config.toml
head_dim = 64
qk_norm = false
bias = "all"
parallel_block = false
init = "normal"
lr_mult_o = 1.58
beta1 = 0.95
doc_mask = false
train_tokens = 739900000
MLP neurons of a small language model. Each row is named by its layer, matrix (up: input weights) and neuron, and shows model dimensions 304-399. Each number is 128 + 24 x the weight over its row's rms, rounded and kept within 0 to 255. Numbers have three digits each.
After each neuron's rows, "fires in" lists the words (lower case) most often at its 100 highest values on Wikipedia text that the model never trained on.

L3.up1492:152135127159103134144155106114150147104112161105089127133107134126147117137165106137140142146104137123159144104128124093089146085133116132115144157128124110180113100124116124144133124127125117117113156119138104140113137096113141138168113113136103082110220109129120132109130184180154113156
fires in: "on"

L3.up4017:136127159163144166115114138155136154133122133148152151157106135104108116148107117122120121127157145106155130115131157147113088167131131153136123128148114101121134102110121104164148137137114128133145148132096113138105176143097130173103136110141163133127111118129132178122170172158096118099
fires in: "and", "which", "then", "that"

L3.up273:138101100125137084175149144120177078084103154151136148148146164127096104128130154076121175140079151112130139112134139152093125144082125135136097114104137143120166133103114145158147113102121108113132149136135145107144140133118142166136154133134104106131154121162102157133141110099115156117
fires in: "of"

L3.up4357:102118142120083175141126158112128129135100174159104153094118126141158087083117094127133117091141138133121125161144166075148095212149112155147100119144150132118122139123119121128106163149128122102098159130128108128105137144142128134081108112104161117097138135100115162163133165142146096113
fires in: "i", "we", "they", "you", "user", "he"

L3.up3052:144070148097126093168183133090174113093146124129118112130142181122155129150154149117133127168125157099138147131141128105095146117077119153115115138159123156190187133116142112122112122101130104136145115141149141132145113103142156108182110121124043104108146145042127153156121133099119122113
fires in: "for"

L3.up1757:143096141121090153105131155119133121131078146171144184116127135124171134133138135108156138088174113104128143140154102096156151087106126114141158142132136123160132138138136111131154135173132128093098110131134116119101099152129139113117117100151112114096138129141145110133164129127141151093
fires in: "first", "second", "1", "third", "one", "four"

L3.up4143:108105165149118138148132109076144127149084100120124119127203139196102087098144072102144123122140122128168140114137155085095131127152150138135165089119132158121104109078094156104114090119097130138145167150140114137125096099098142094079102108121085096137110112137109132147147137107157145122
fires in: "more", "most", "in", "less"

L3.up2955:113139107150124107135095096114128117120126123076129115132165120147185093100163169122117142116132107113131185103153104146141150119147167137124151148119107143131106157123167100098099121114113134118110158129102109119139114123166156119105108173102106084108142140149100119122117118147136123105
fires in: "of", "on", "between", "for"

L3.up508:148118112169091169145132150141133146103075135112107100133144143159144127180111104131092131094173100153156119123116149133135104163123119131131159144140160115110124153078121123094145130148133125100124128156105132113143141128127146129117084054175176120106139120123095156133090115094155126093
fires in: "to", "not"

L3.up1476:092045117128137104167137142123129111161108164157118136164122154126116143112101107098137100121113131132136134107129150056117133142125110175130120150064108185149122111135132127108143117104123155113107140146137135089121119156113110146095133152130092107110181148108118115108134126104129100117
fires in: "in", "of", "from", "on", "for"

L3.up2581:130093154114139119128123146138143143099150137110105120146127123137167176117143119116124112111151127165186120107159168110145121089134143134136128086141128131135149114119144090118098098096113134122108172125161123155119154142194105169120109139152088119116144105090149131090118110122135131104
fires in: "for", "in", "to", "from", "by", "on"

L3.up986:135129148099109105126140129123150141114134116110140112127187133171169132151155124110191115076094113106166128098126143102140119111155111093128150150146130122121120112140109134107151129132101135097121119156139107168168093133144122079133113104150102130099170128102147160125136139115202112115
fires in: "to", "as", "under", "be", "for"

L3.up173:104101134095137121134102083110141132136114126122143094140109128111156163172160088129163138091078177177135138110178107095110126082114110127157129124122140134107126091104115153128165117138120111128099132110117121124127121125157094105177141130165137114134144098100104133185129174132148111126
fires in: "during", "began", "of", "rapid", "continued"

L3.up829:114140157133160130127098130122158113077090116163099133110159147151148132093126157122116137117173121108178150113166179114130161138102116136146134124114147108115163128110100160159126146121125099087105157187151122178135109172117175137154105099105133121125113146131122140112141128149122139123
fires in: "was", "of", "also", "his", "that", "this"

L3.up94:096130140114132076168128084104179119090123137147097116161172141152159144100130142134125066160119098127153146094109148123141138149114153132108150104168116139174151106107143119112093123104132136145108137101156138124121172146126122131121130148098112135103163144110132120147123101130151128134
fires in: "to", "of", "for", "with", "in"

L3.up2834:109127147125114175115140093115143087155088101144146127165119097134161117084147161132173133142153132141134136117077167159124189123138126155100151131153130113162146116126134158136154139144123096080129130138170115158111143119139143095118143097109143167123135169086096100079117147107148127113
fires in: "both", "the", "two", "between", "start"

L3.up541:113104131142109122167186145128143069122150156113110143094122120132121126114130151112133108109096164141168125119102103070133113131108132119161123121113142140119130130064108157125100107105093117130105119138126129151115150104115121108142144128145150126107141115107054163110145139127093126153
fires in: "such", "this", "martial", "same"

L3.up1464:164129141148169090126103111117151077131114158141086093179156142129118088086149108104116138122115116102138143118118147137090098131127119134124129141131095109113153098136152134115129131084075106117155147134148119100107130140126139080107151123134056170090149153136104140126115162093117102121
fires in: "on", "made", "online", "received"

L3.up4049:121097175165114078142121106140147096112120118109102129140120130129112120102183107105084124134137102143137144163120093133144143135103134142128114080143117151151119120127120158127162136109093106132128147107164094130095134133138143086150122171092085111079113125147110104138098136105156105098
fires in: "in", "on", "through", "including", "protein"

L3.up688:124091128164120110142109108167147160105109127150143144127169155106113120148126178105089119157171140140123165156108124095148129151112078150169115111143144111164168125058107111126114128133143103136140108116124140138068093123113096103112132114114141099157104172158125126113109104121144155115
fires in: "of", "in"

L3.up3793:161095122145130134109105137123127151155126147128147106109172156149130142140128131140192124102115135124071129086116120116129120166100126120176178127172176108115123132139137127171165128134109124115160136107153066120119081121110155141149122092139073110118137105091149138104148135134146152151
fires in: "was", "is", "been", "be", "as", "were"

L3.up241:117118128159118104134116143102131141128084119158076126151186138107105101123161146104145142134078169109118140134137121130148120155116119138136143122165115153124119088088134138135112094128123092132118146136119132128121106107121126086150116101155128128139150147145126130157139087148168153140
fires in: "after", "of", "during", "began", "following"

L3.up4216:145132109110142101115128121126119122094092145163127152149188166135102122106144069119110130112118160102116101143123137126149115155141124133149149122136146137128124110107122151165155148126125133111136139148109124125116116171139120127069119097136139122142114138137149133146175141114144143113
fires in: "is", "be", "are"

L3.up858:160147141165146099137098126122152104130130127101116124131120169126114153108197119107107144157115109073121162120127151136117149054114109096117103117149109153168138144127149104132140082119116124125094129119135153096165177143121133132151115125127033128102155148119174144121174134136129176127
fires in: "became", "when", "as", "become"

L3.up2836:150124159132120157096181148096163117072101154143125152117135132155171133124151145112129134124148111146141167072139111095185130153138159148147104130121151166125114143122106126117141118121066122124131129142140108137106090155122106126101119154101106099110119162100150171136122081124086150114
fires in: "or", "and", "of", "with", "main"

L3.up2410:142108122140093135109136125132163128092119120105123126137163143154095110125111097134167062136149087085139138139122132142131138144097140145154097176133150107128120124127119135144166170116132107115125126181135163182147104139187102150138155094144087105137119130089146150116101110095124134119
fires in: "he", "was", "to", "is"

L3.up2847:164147131104127098134138123173126119145118123111179140142157138191122120101135141117131142116101104126186115130184135114164115124109130113150153066108126155095111101112080098105164111100098112138127127183131107097136123138103125075137128104125088103117167090125162108105137128122164163119
fires in: "was", "is", "historically"

L3.up71:146111169091089116119100106152154107124144120150125117152128126145148098102168126098149109106109144124162097137180102120117131109112080150131136104154106104105094105122136124078090100179117129093105135124184108137115132118137109135163164103117101116137149125122096126164147171138110143149
fires in: "on", "of", "from"

L3.up420:127074139123133083128119125128146108145128156129143088123138122129168105103169099156124125119132120114125152136131129111127111055099121130169143100156125158154106108136146108142066145123115138166137203148150124093123084168127095132126101123111079135136115118084109162111131120161153120146
fires in: "at", "on"

L3.up3907:147047150120112122097119137115172155127097162083111144144154165144147117112157134111123063150106114124141189163109153088146144113137109126143144142124139124092154124139087114148132153130140123088116134097154115145134133104123114129131123114150049110114134139096122126117147129151102157134
fires in: "at", "by", "with", "in", "the", "on"

L3.up500:137148142128092052176139124156186089114095151112120119146172149106149113117174127146110160106156133110142159121149134125133140140138137127119150107180127126123127098082144120133092124111123095121119132116177105114121100162168146142179094129136121107093142121115121128121106172117158110086
fires in: "on", "online"

L3.up2080:100097126123144100176077112095145119152127152124141130135170126161113125127126140117124119154159154106182166157145136094103140076107166138154109033144130190149155077087120169089152106157124153147113140117127124063157110142167114117130151126127064107140155170112114135135146119095170108106
fires in: "in", "for"

L3.up2661:102146149123131118093136134103120109116134117139120140129136096118098129148126144134154136122142131150148131135159114103175178118118135179150101144147135104162109094082114119099161132129107141131121163127176089121137067126117122139122124140113141132113117136126081148097129123136156134111
fires in: "of", "for", "to", "in", "and"

L3.up2667:112110119137124125167128158136131123135113111092101154188114154157206135141117155127122140108090136112120163083114136104094175109153150116124148101156134123117103092126126109128113124135094129139160149136170114113168155189135125123164144127137082156109140147120173117107138155119158142114
fires in: "in", "on", "as", "for", "by", "from"

L3.up2914:133098125130097114128148123172125095115135165114098156138102149115156143152122139050122126108123134163122127057125117069127090106137136128172133154107140123138125088124153108131147112107107140113140124121145131118119122139159117136130094115130108095105141100133130117133150107150115171123
fires in: "of", "in", "by", "on", "at"

L3.up2610:101157136123103150106129103115184122132108122112139133136149122135129139130124101109134130159124128130115122104114142124107149106137129113134108099118082133153099129118134135125168137153113136123167121145135089128132168141122114126108126097149082137128143145142156101088146147095146135108
fires in: "the", "and", "as"

L3.up319:140129147154095182084151117078157092141132157148126126092108105152135131130135131108124121102117135120143130130141085123155147137108092149149104087133143143158120123110096112160164126118108125133137091150123100113128127104139133127123119095122093134078149106134138159103201128121169165153
fires in: "and", "an", "san", "galad"

L3.up1992:161112107126151116142094116122142150135150162127133103162155136139166112102134129130135116113124119131135167101175134126061142112131123128168098114101119120169100134139083106059126102087117163137121124107131067142170133137114102089121147151143073135133145140140142152146165165149129164108
fires in: "with", "s", "for"

L3.up2273:114160136133136100118114121162142130121092150126132094173136146125147122128148172125159127142109141108126113131127152122106135122080140092160103114117135148156082078100147138082142095119123099131129145108188143133161105153092113105113146103137063142131141136161153124143143141144176165115
fires in: "with", "running"

L3.up134:094077100159157120162118126106125115120134128128135149125139156195116136121128136133151115103142107101117168093099145128115201115128122106137091124132145137124116125096117117129145141115122121091114140115136091139167083164155110112128163126131090125085111148138134149112133102111103115112
fires in: "of", "in", "three", "four", "some", "two"

L3.up19:111074097098127107112132079099170125106162159129109113114116167125116122151157131135154072136165126129160154155139142139165130089138131146177076116110122147133110123121122118102144162123089155115109138140105122144135116141173123076096151127129085112093137135149050129135132154090123118121
fires in: "the", "on", "in", "for", "about", "a"

L3.up988:162088138142113103129142079160145155130110183126101121099086127137169134136130116122128092130123165125125130123121114097109134162163077145192184107086147158129123116121119141107124133141138145141111126148125134129101141191141118128129149138122099121076141122115102131148135155099105128093
fires in: "first", "the", "before", "be"

L3.up2462:144115159165116132123106113102145098123143193128075114117130186125089120104146120081125134170104115113108115111123117158157131127136119155158123151165124129136107105113119085102102150136105106137133126107116141081125127147101119118134198136157135118103143143117104121099163156117079130139
fires in: "of", "on", "national", "world", "at"

L3.up3680:120109117124153143098181138105169123073133126142107144088127146135111156111139102168166162190087084093124193153100127117152113115102120194154115126127145114142126134099112127147085156139109141110151108158153121169111150118154117115172091139131116116154136174132098150093124117182136142124
fires in: "in", "of", "for", "as", "at"

L3.up2059:120111132121118138140114155153134122110063135127158163156121132133124132081101076106118111148142119131110159168068177105085152122119104140119083152153130133147149133119115131130153140098130129082096164138127134153099155141134130088098111127100106132114129152124139136139139130135122160159
fires in: "one", "i", "you", "we"

L3.up1101:116127174113146165135111121123131128124149121167138098119162141154128145136173122112116192141167133145114127104124148147108124164090108154133097123124117161158149108117130135112125133136105126123111140126128098108147128115123117146167096155144111156121152143109075125116163151112137099082
fires in: "their", "its", "of", "after", "before", "until"

L3.up1922:112087116096153130145086138158158153081142173152151109136181143116107091114116073145145162137134128119144136133154129105106138135111122138137084160095115152147109173125069132151154152103077123130140153133108072128156137131155153085161117091139106072138112114137112148108163160149125135102
fires in: "and", "with"

L3.up1633:163144107149116110105112121077142110105094144172151158119151127160129137177137121117131089093156116105118136167130142112111157131144090119132122098163150146108172129076127173172123191142124115111140133143114111146104176142127140124145138113115105142119179106091159146118139153079122155124
fires in: "an", "him"

L3.up2439:130094100118118114133157125128145139112100115144115145140139208173116136145108139136166164097152139122161107149146132138170083139065141101143140103113137121121152132103144144098147135092128126120144100194114143128079131210142135110123118119126088118118124119157122124190185146105120142135
fires in: "was", "been", "named", "opened", "also"

L3.up10:121126124123117085118093102160162124114087134154157122142155118142191131121166133133137131129116132090173115071116127123131132134071123127142125107139133101158095138124152109113174104111071048151091139173135149135111092116095141129122138075139059132109135146137141105170145138107131116100
fires in: "was", "had", "began", "appointed", "were", "continued"

L3.up1974:119162136109102115137147100133171136133135146107107129094158137136116067159117162098183153090099141113117168091153106136144133102106116146136144069152115121170134112069102157157133179131120111126107148125157092142111114098110138099169160099113108128142136118130108129131172129121099211161
fires in: "of", "the", "a"

L3.up213:111130153141112146123115100119132150126130145116117136180122137136152091155118185072125107138126141162196121113114146102126095125148147141108099099126121128090159107137139164126147124138120123110146151112128107146136136128101147120139147133164151147114134156123120137085101098130103129119
fires in: "a", "and", "an", "the", "that"

L3.up2679:113096163083104119168157105118138079119134105122055143125154192119153125123128168095111082138119158098158128107144174144161159126164142146138119109132111092138157130124149168134121135143095103117112134112142164122089136138135093120103139125119120113112110152097152098101109116087124156086
fires in: "of", "the", "at", "regency"

L3.up2193:142116134107111136118131103079140110111117154106124126113119145219152140176158144163150104124158131124125144101143104122120146134107130111153097112133134140133137142108095122131160145145109147132155084186127109141132112148118142142158137142168069092064156153140118103146182135082105140139
fires in: "the", "a", "united", "s", "its"

L3.up2150:145131168114113107138096117166146086122150183129131164150145150111139058123186118137092140162142115121138150086160135088117147135121125141145100107117151137125079113123116147131127148079136126138132169094126110137197173162118143118114134122103120119126133142154130132098133129163131109118
fires in: "with", "and", "as"

L3.up1532:124105167116131129153112128155140143122089130142181138162146158129144124112140107131170152102116113108120140144144126115095104137114110124130162114149132130149161147088163108112135080096131154053146150170120150102102157154123094125120148115133108108142134134148115156150106107147113145099
fires in: "to", "no", "of", "ll", "only", "ve"

L3.up3376:155116110139081099155196109128173104116139163109105125126104144186062078129139145111157113108144157115157127113152102098148102126131119154136097114132113137097100093079097108125179133113113152111144170168126137099109087121092132117118142131135171107146153154130061121133128104140104097107
fires in: "of", "political", "byrne", "climate", "by", "to"

L3.up3157:132127111148142141083125097113149104119083189124109114117154122116165118115197154160116086106159193073186174100141112099134125114108130142148102091140164118131130136120118125119124168185122128130113122151142130097139104141163125115131102134135105121109182153123098112140104144118124175125
fires in: "the"

L3.up3734:153103129094102167113140144133137136162150156177155112137130131136152126143117138142118120096133150156161120072128135094117108106098146156160104114134146124131086131117111115109150139125122147110134103123118116157125164161126131112146108126107120134102155127108147157104150131076121114121
fires in: "that", "who", "he", "the"

L3.up2917:121144133163124143142081134110136154098144140115124167126159140119144107144108122159156127127100179111144120099139147112148112176091114148136109136142060126137137095092156134125150115109106111108123180105139090138145118124165152150098137117145131135151159148125112175119124090118141161118
fires in: "of", "be", "from", "been", "newly"

L3.up2740:138139139129126151106116094124147152110091137162136146116093132154140163147135146145120126109166126166124116122152116124141134108128128125132101134128123144125147150135110145107158127123125124056122107130129105188128119132133129135138132120176096109135153130129135116129147141101152127120
fires in: "the", "a", "an", "s"

L3.up1944:118111161131157134130120095159137168144123086123124132111175132166140124119123139155182125087119154115154147150152156102114116102115144161127143109157124133118106086081122118084176063070129144132134120131157110121119123135103102140118122148146125134141142184154114142113149131127136115136
fires in: "during", "in", "at", "for", "on", "of"

L3.up522:116110085114128168130097149108113083136107144113126164103091144115154151133138131144142099124121107129175148107120116090150156148088117137145143089112187127121123148143148083154093105154120155086145103195130145102133130151132108133129146138115150094098180103139129142153154136114151129103
fires in: "the", "each", "second"

L3.up3692:115127178166137121156146114135153072042080115139133108116121153168127138111167084120164135104146108106093158141135110131108137140106136134143173101174132122101112134113149079108114122108125117120116143171160119130144101163127116096208143154132123129106145106136089126143129089097145098132
fires in: "a"

L3.up2308:125142140096114132138192100115164104087144132104126161115154138185130124123197127122150124121150124123149142126143136110169130134112144119124157079160103138116115118105097144139164144142094117128142133144118105125140148121124138098140147110133093127144180121055115132131155144122133128128
fires in: "to", "became", "as", "become", "into", "a"

L3.up470:096130140157099120129106087139167130106085176164136156181137154091131122137120140105108098161109143140156152135101123111166129136115139123140143118181098134122166116092122110139132148134095088127121144121185115142129113146191119133140157145110095145111179124142126113152119108102127152138
fires in: "the", "of", "to", "with"

L3.up286:143111133142120105174151103113143128116126149116104160145159153130144132130148131077140133146130177146127129112108134103118140154141106180188154149141141139133143116099114160100107104103132134115159134136103116132093151184112119113099113103135148085139165121122123126136142121091147196127
fires in: "the", "of", "medan"

L3.up3820:142088115125141133159127116115153121119134119106120099129163144125164130115144134081183106089104131136175172087161122087105142111132127151130093159128157128126106097083141109143096101120125111096124150098188102129152149071115095137124137116120119126134167120147144127114116103108152158132
fires in: "at", "for", "after", "in", "of", "s"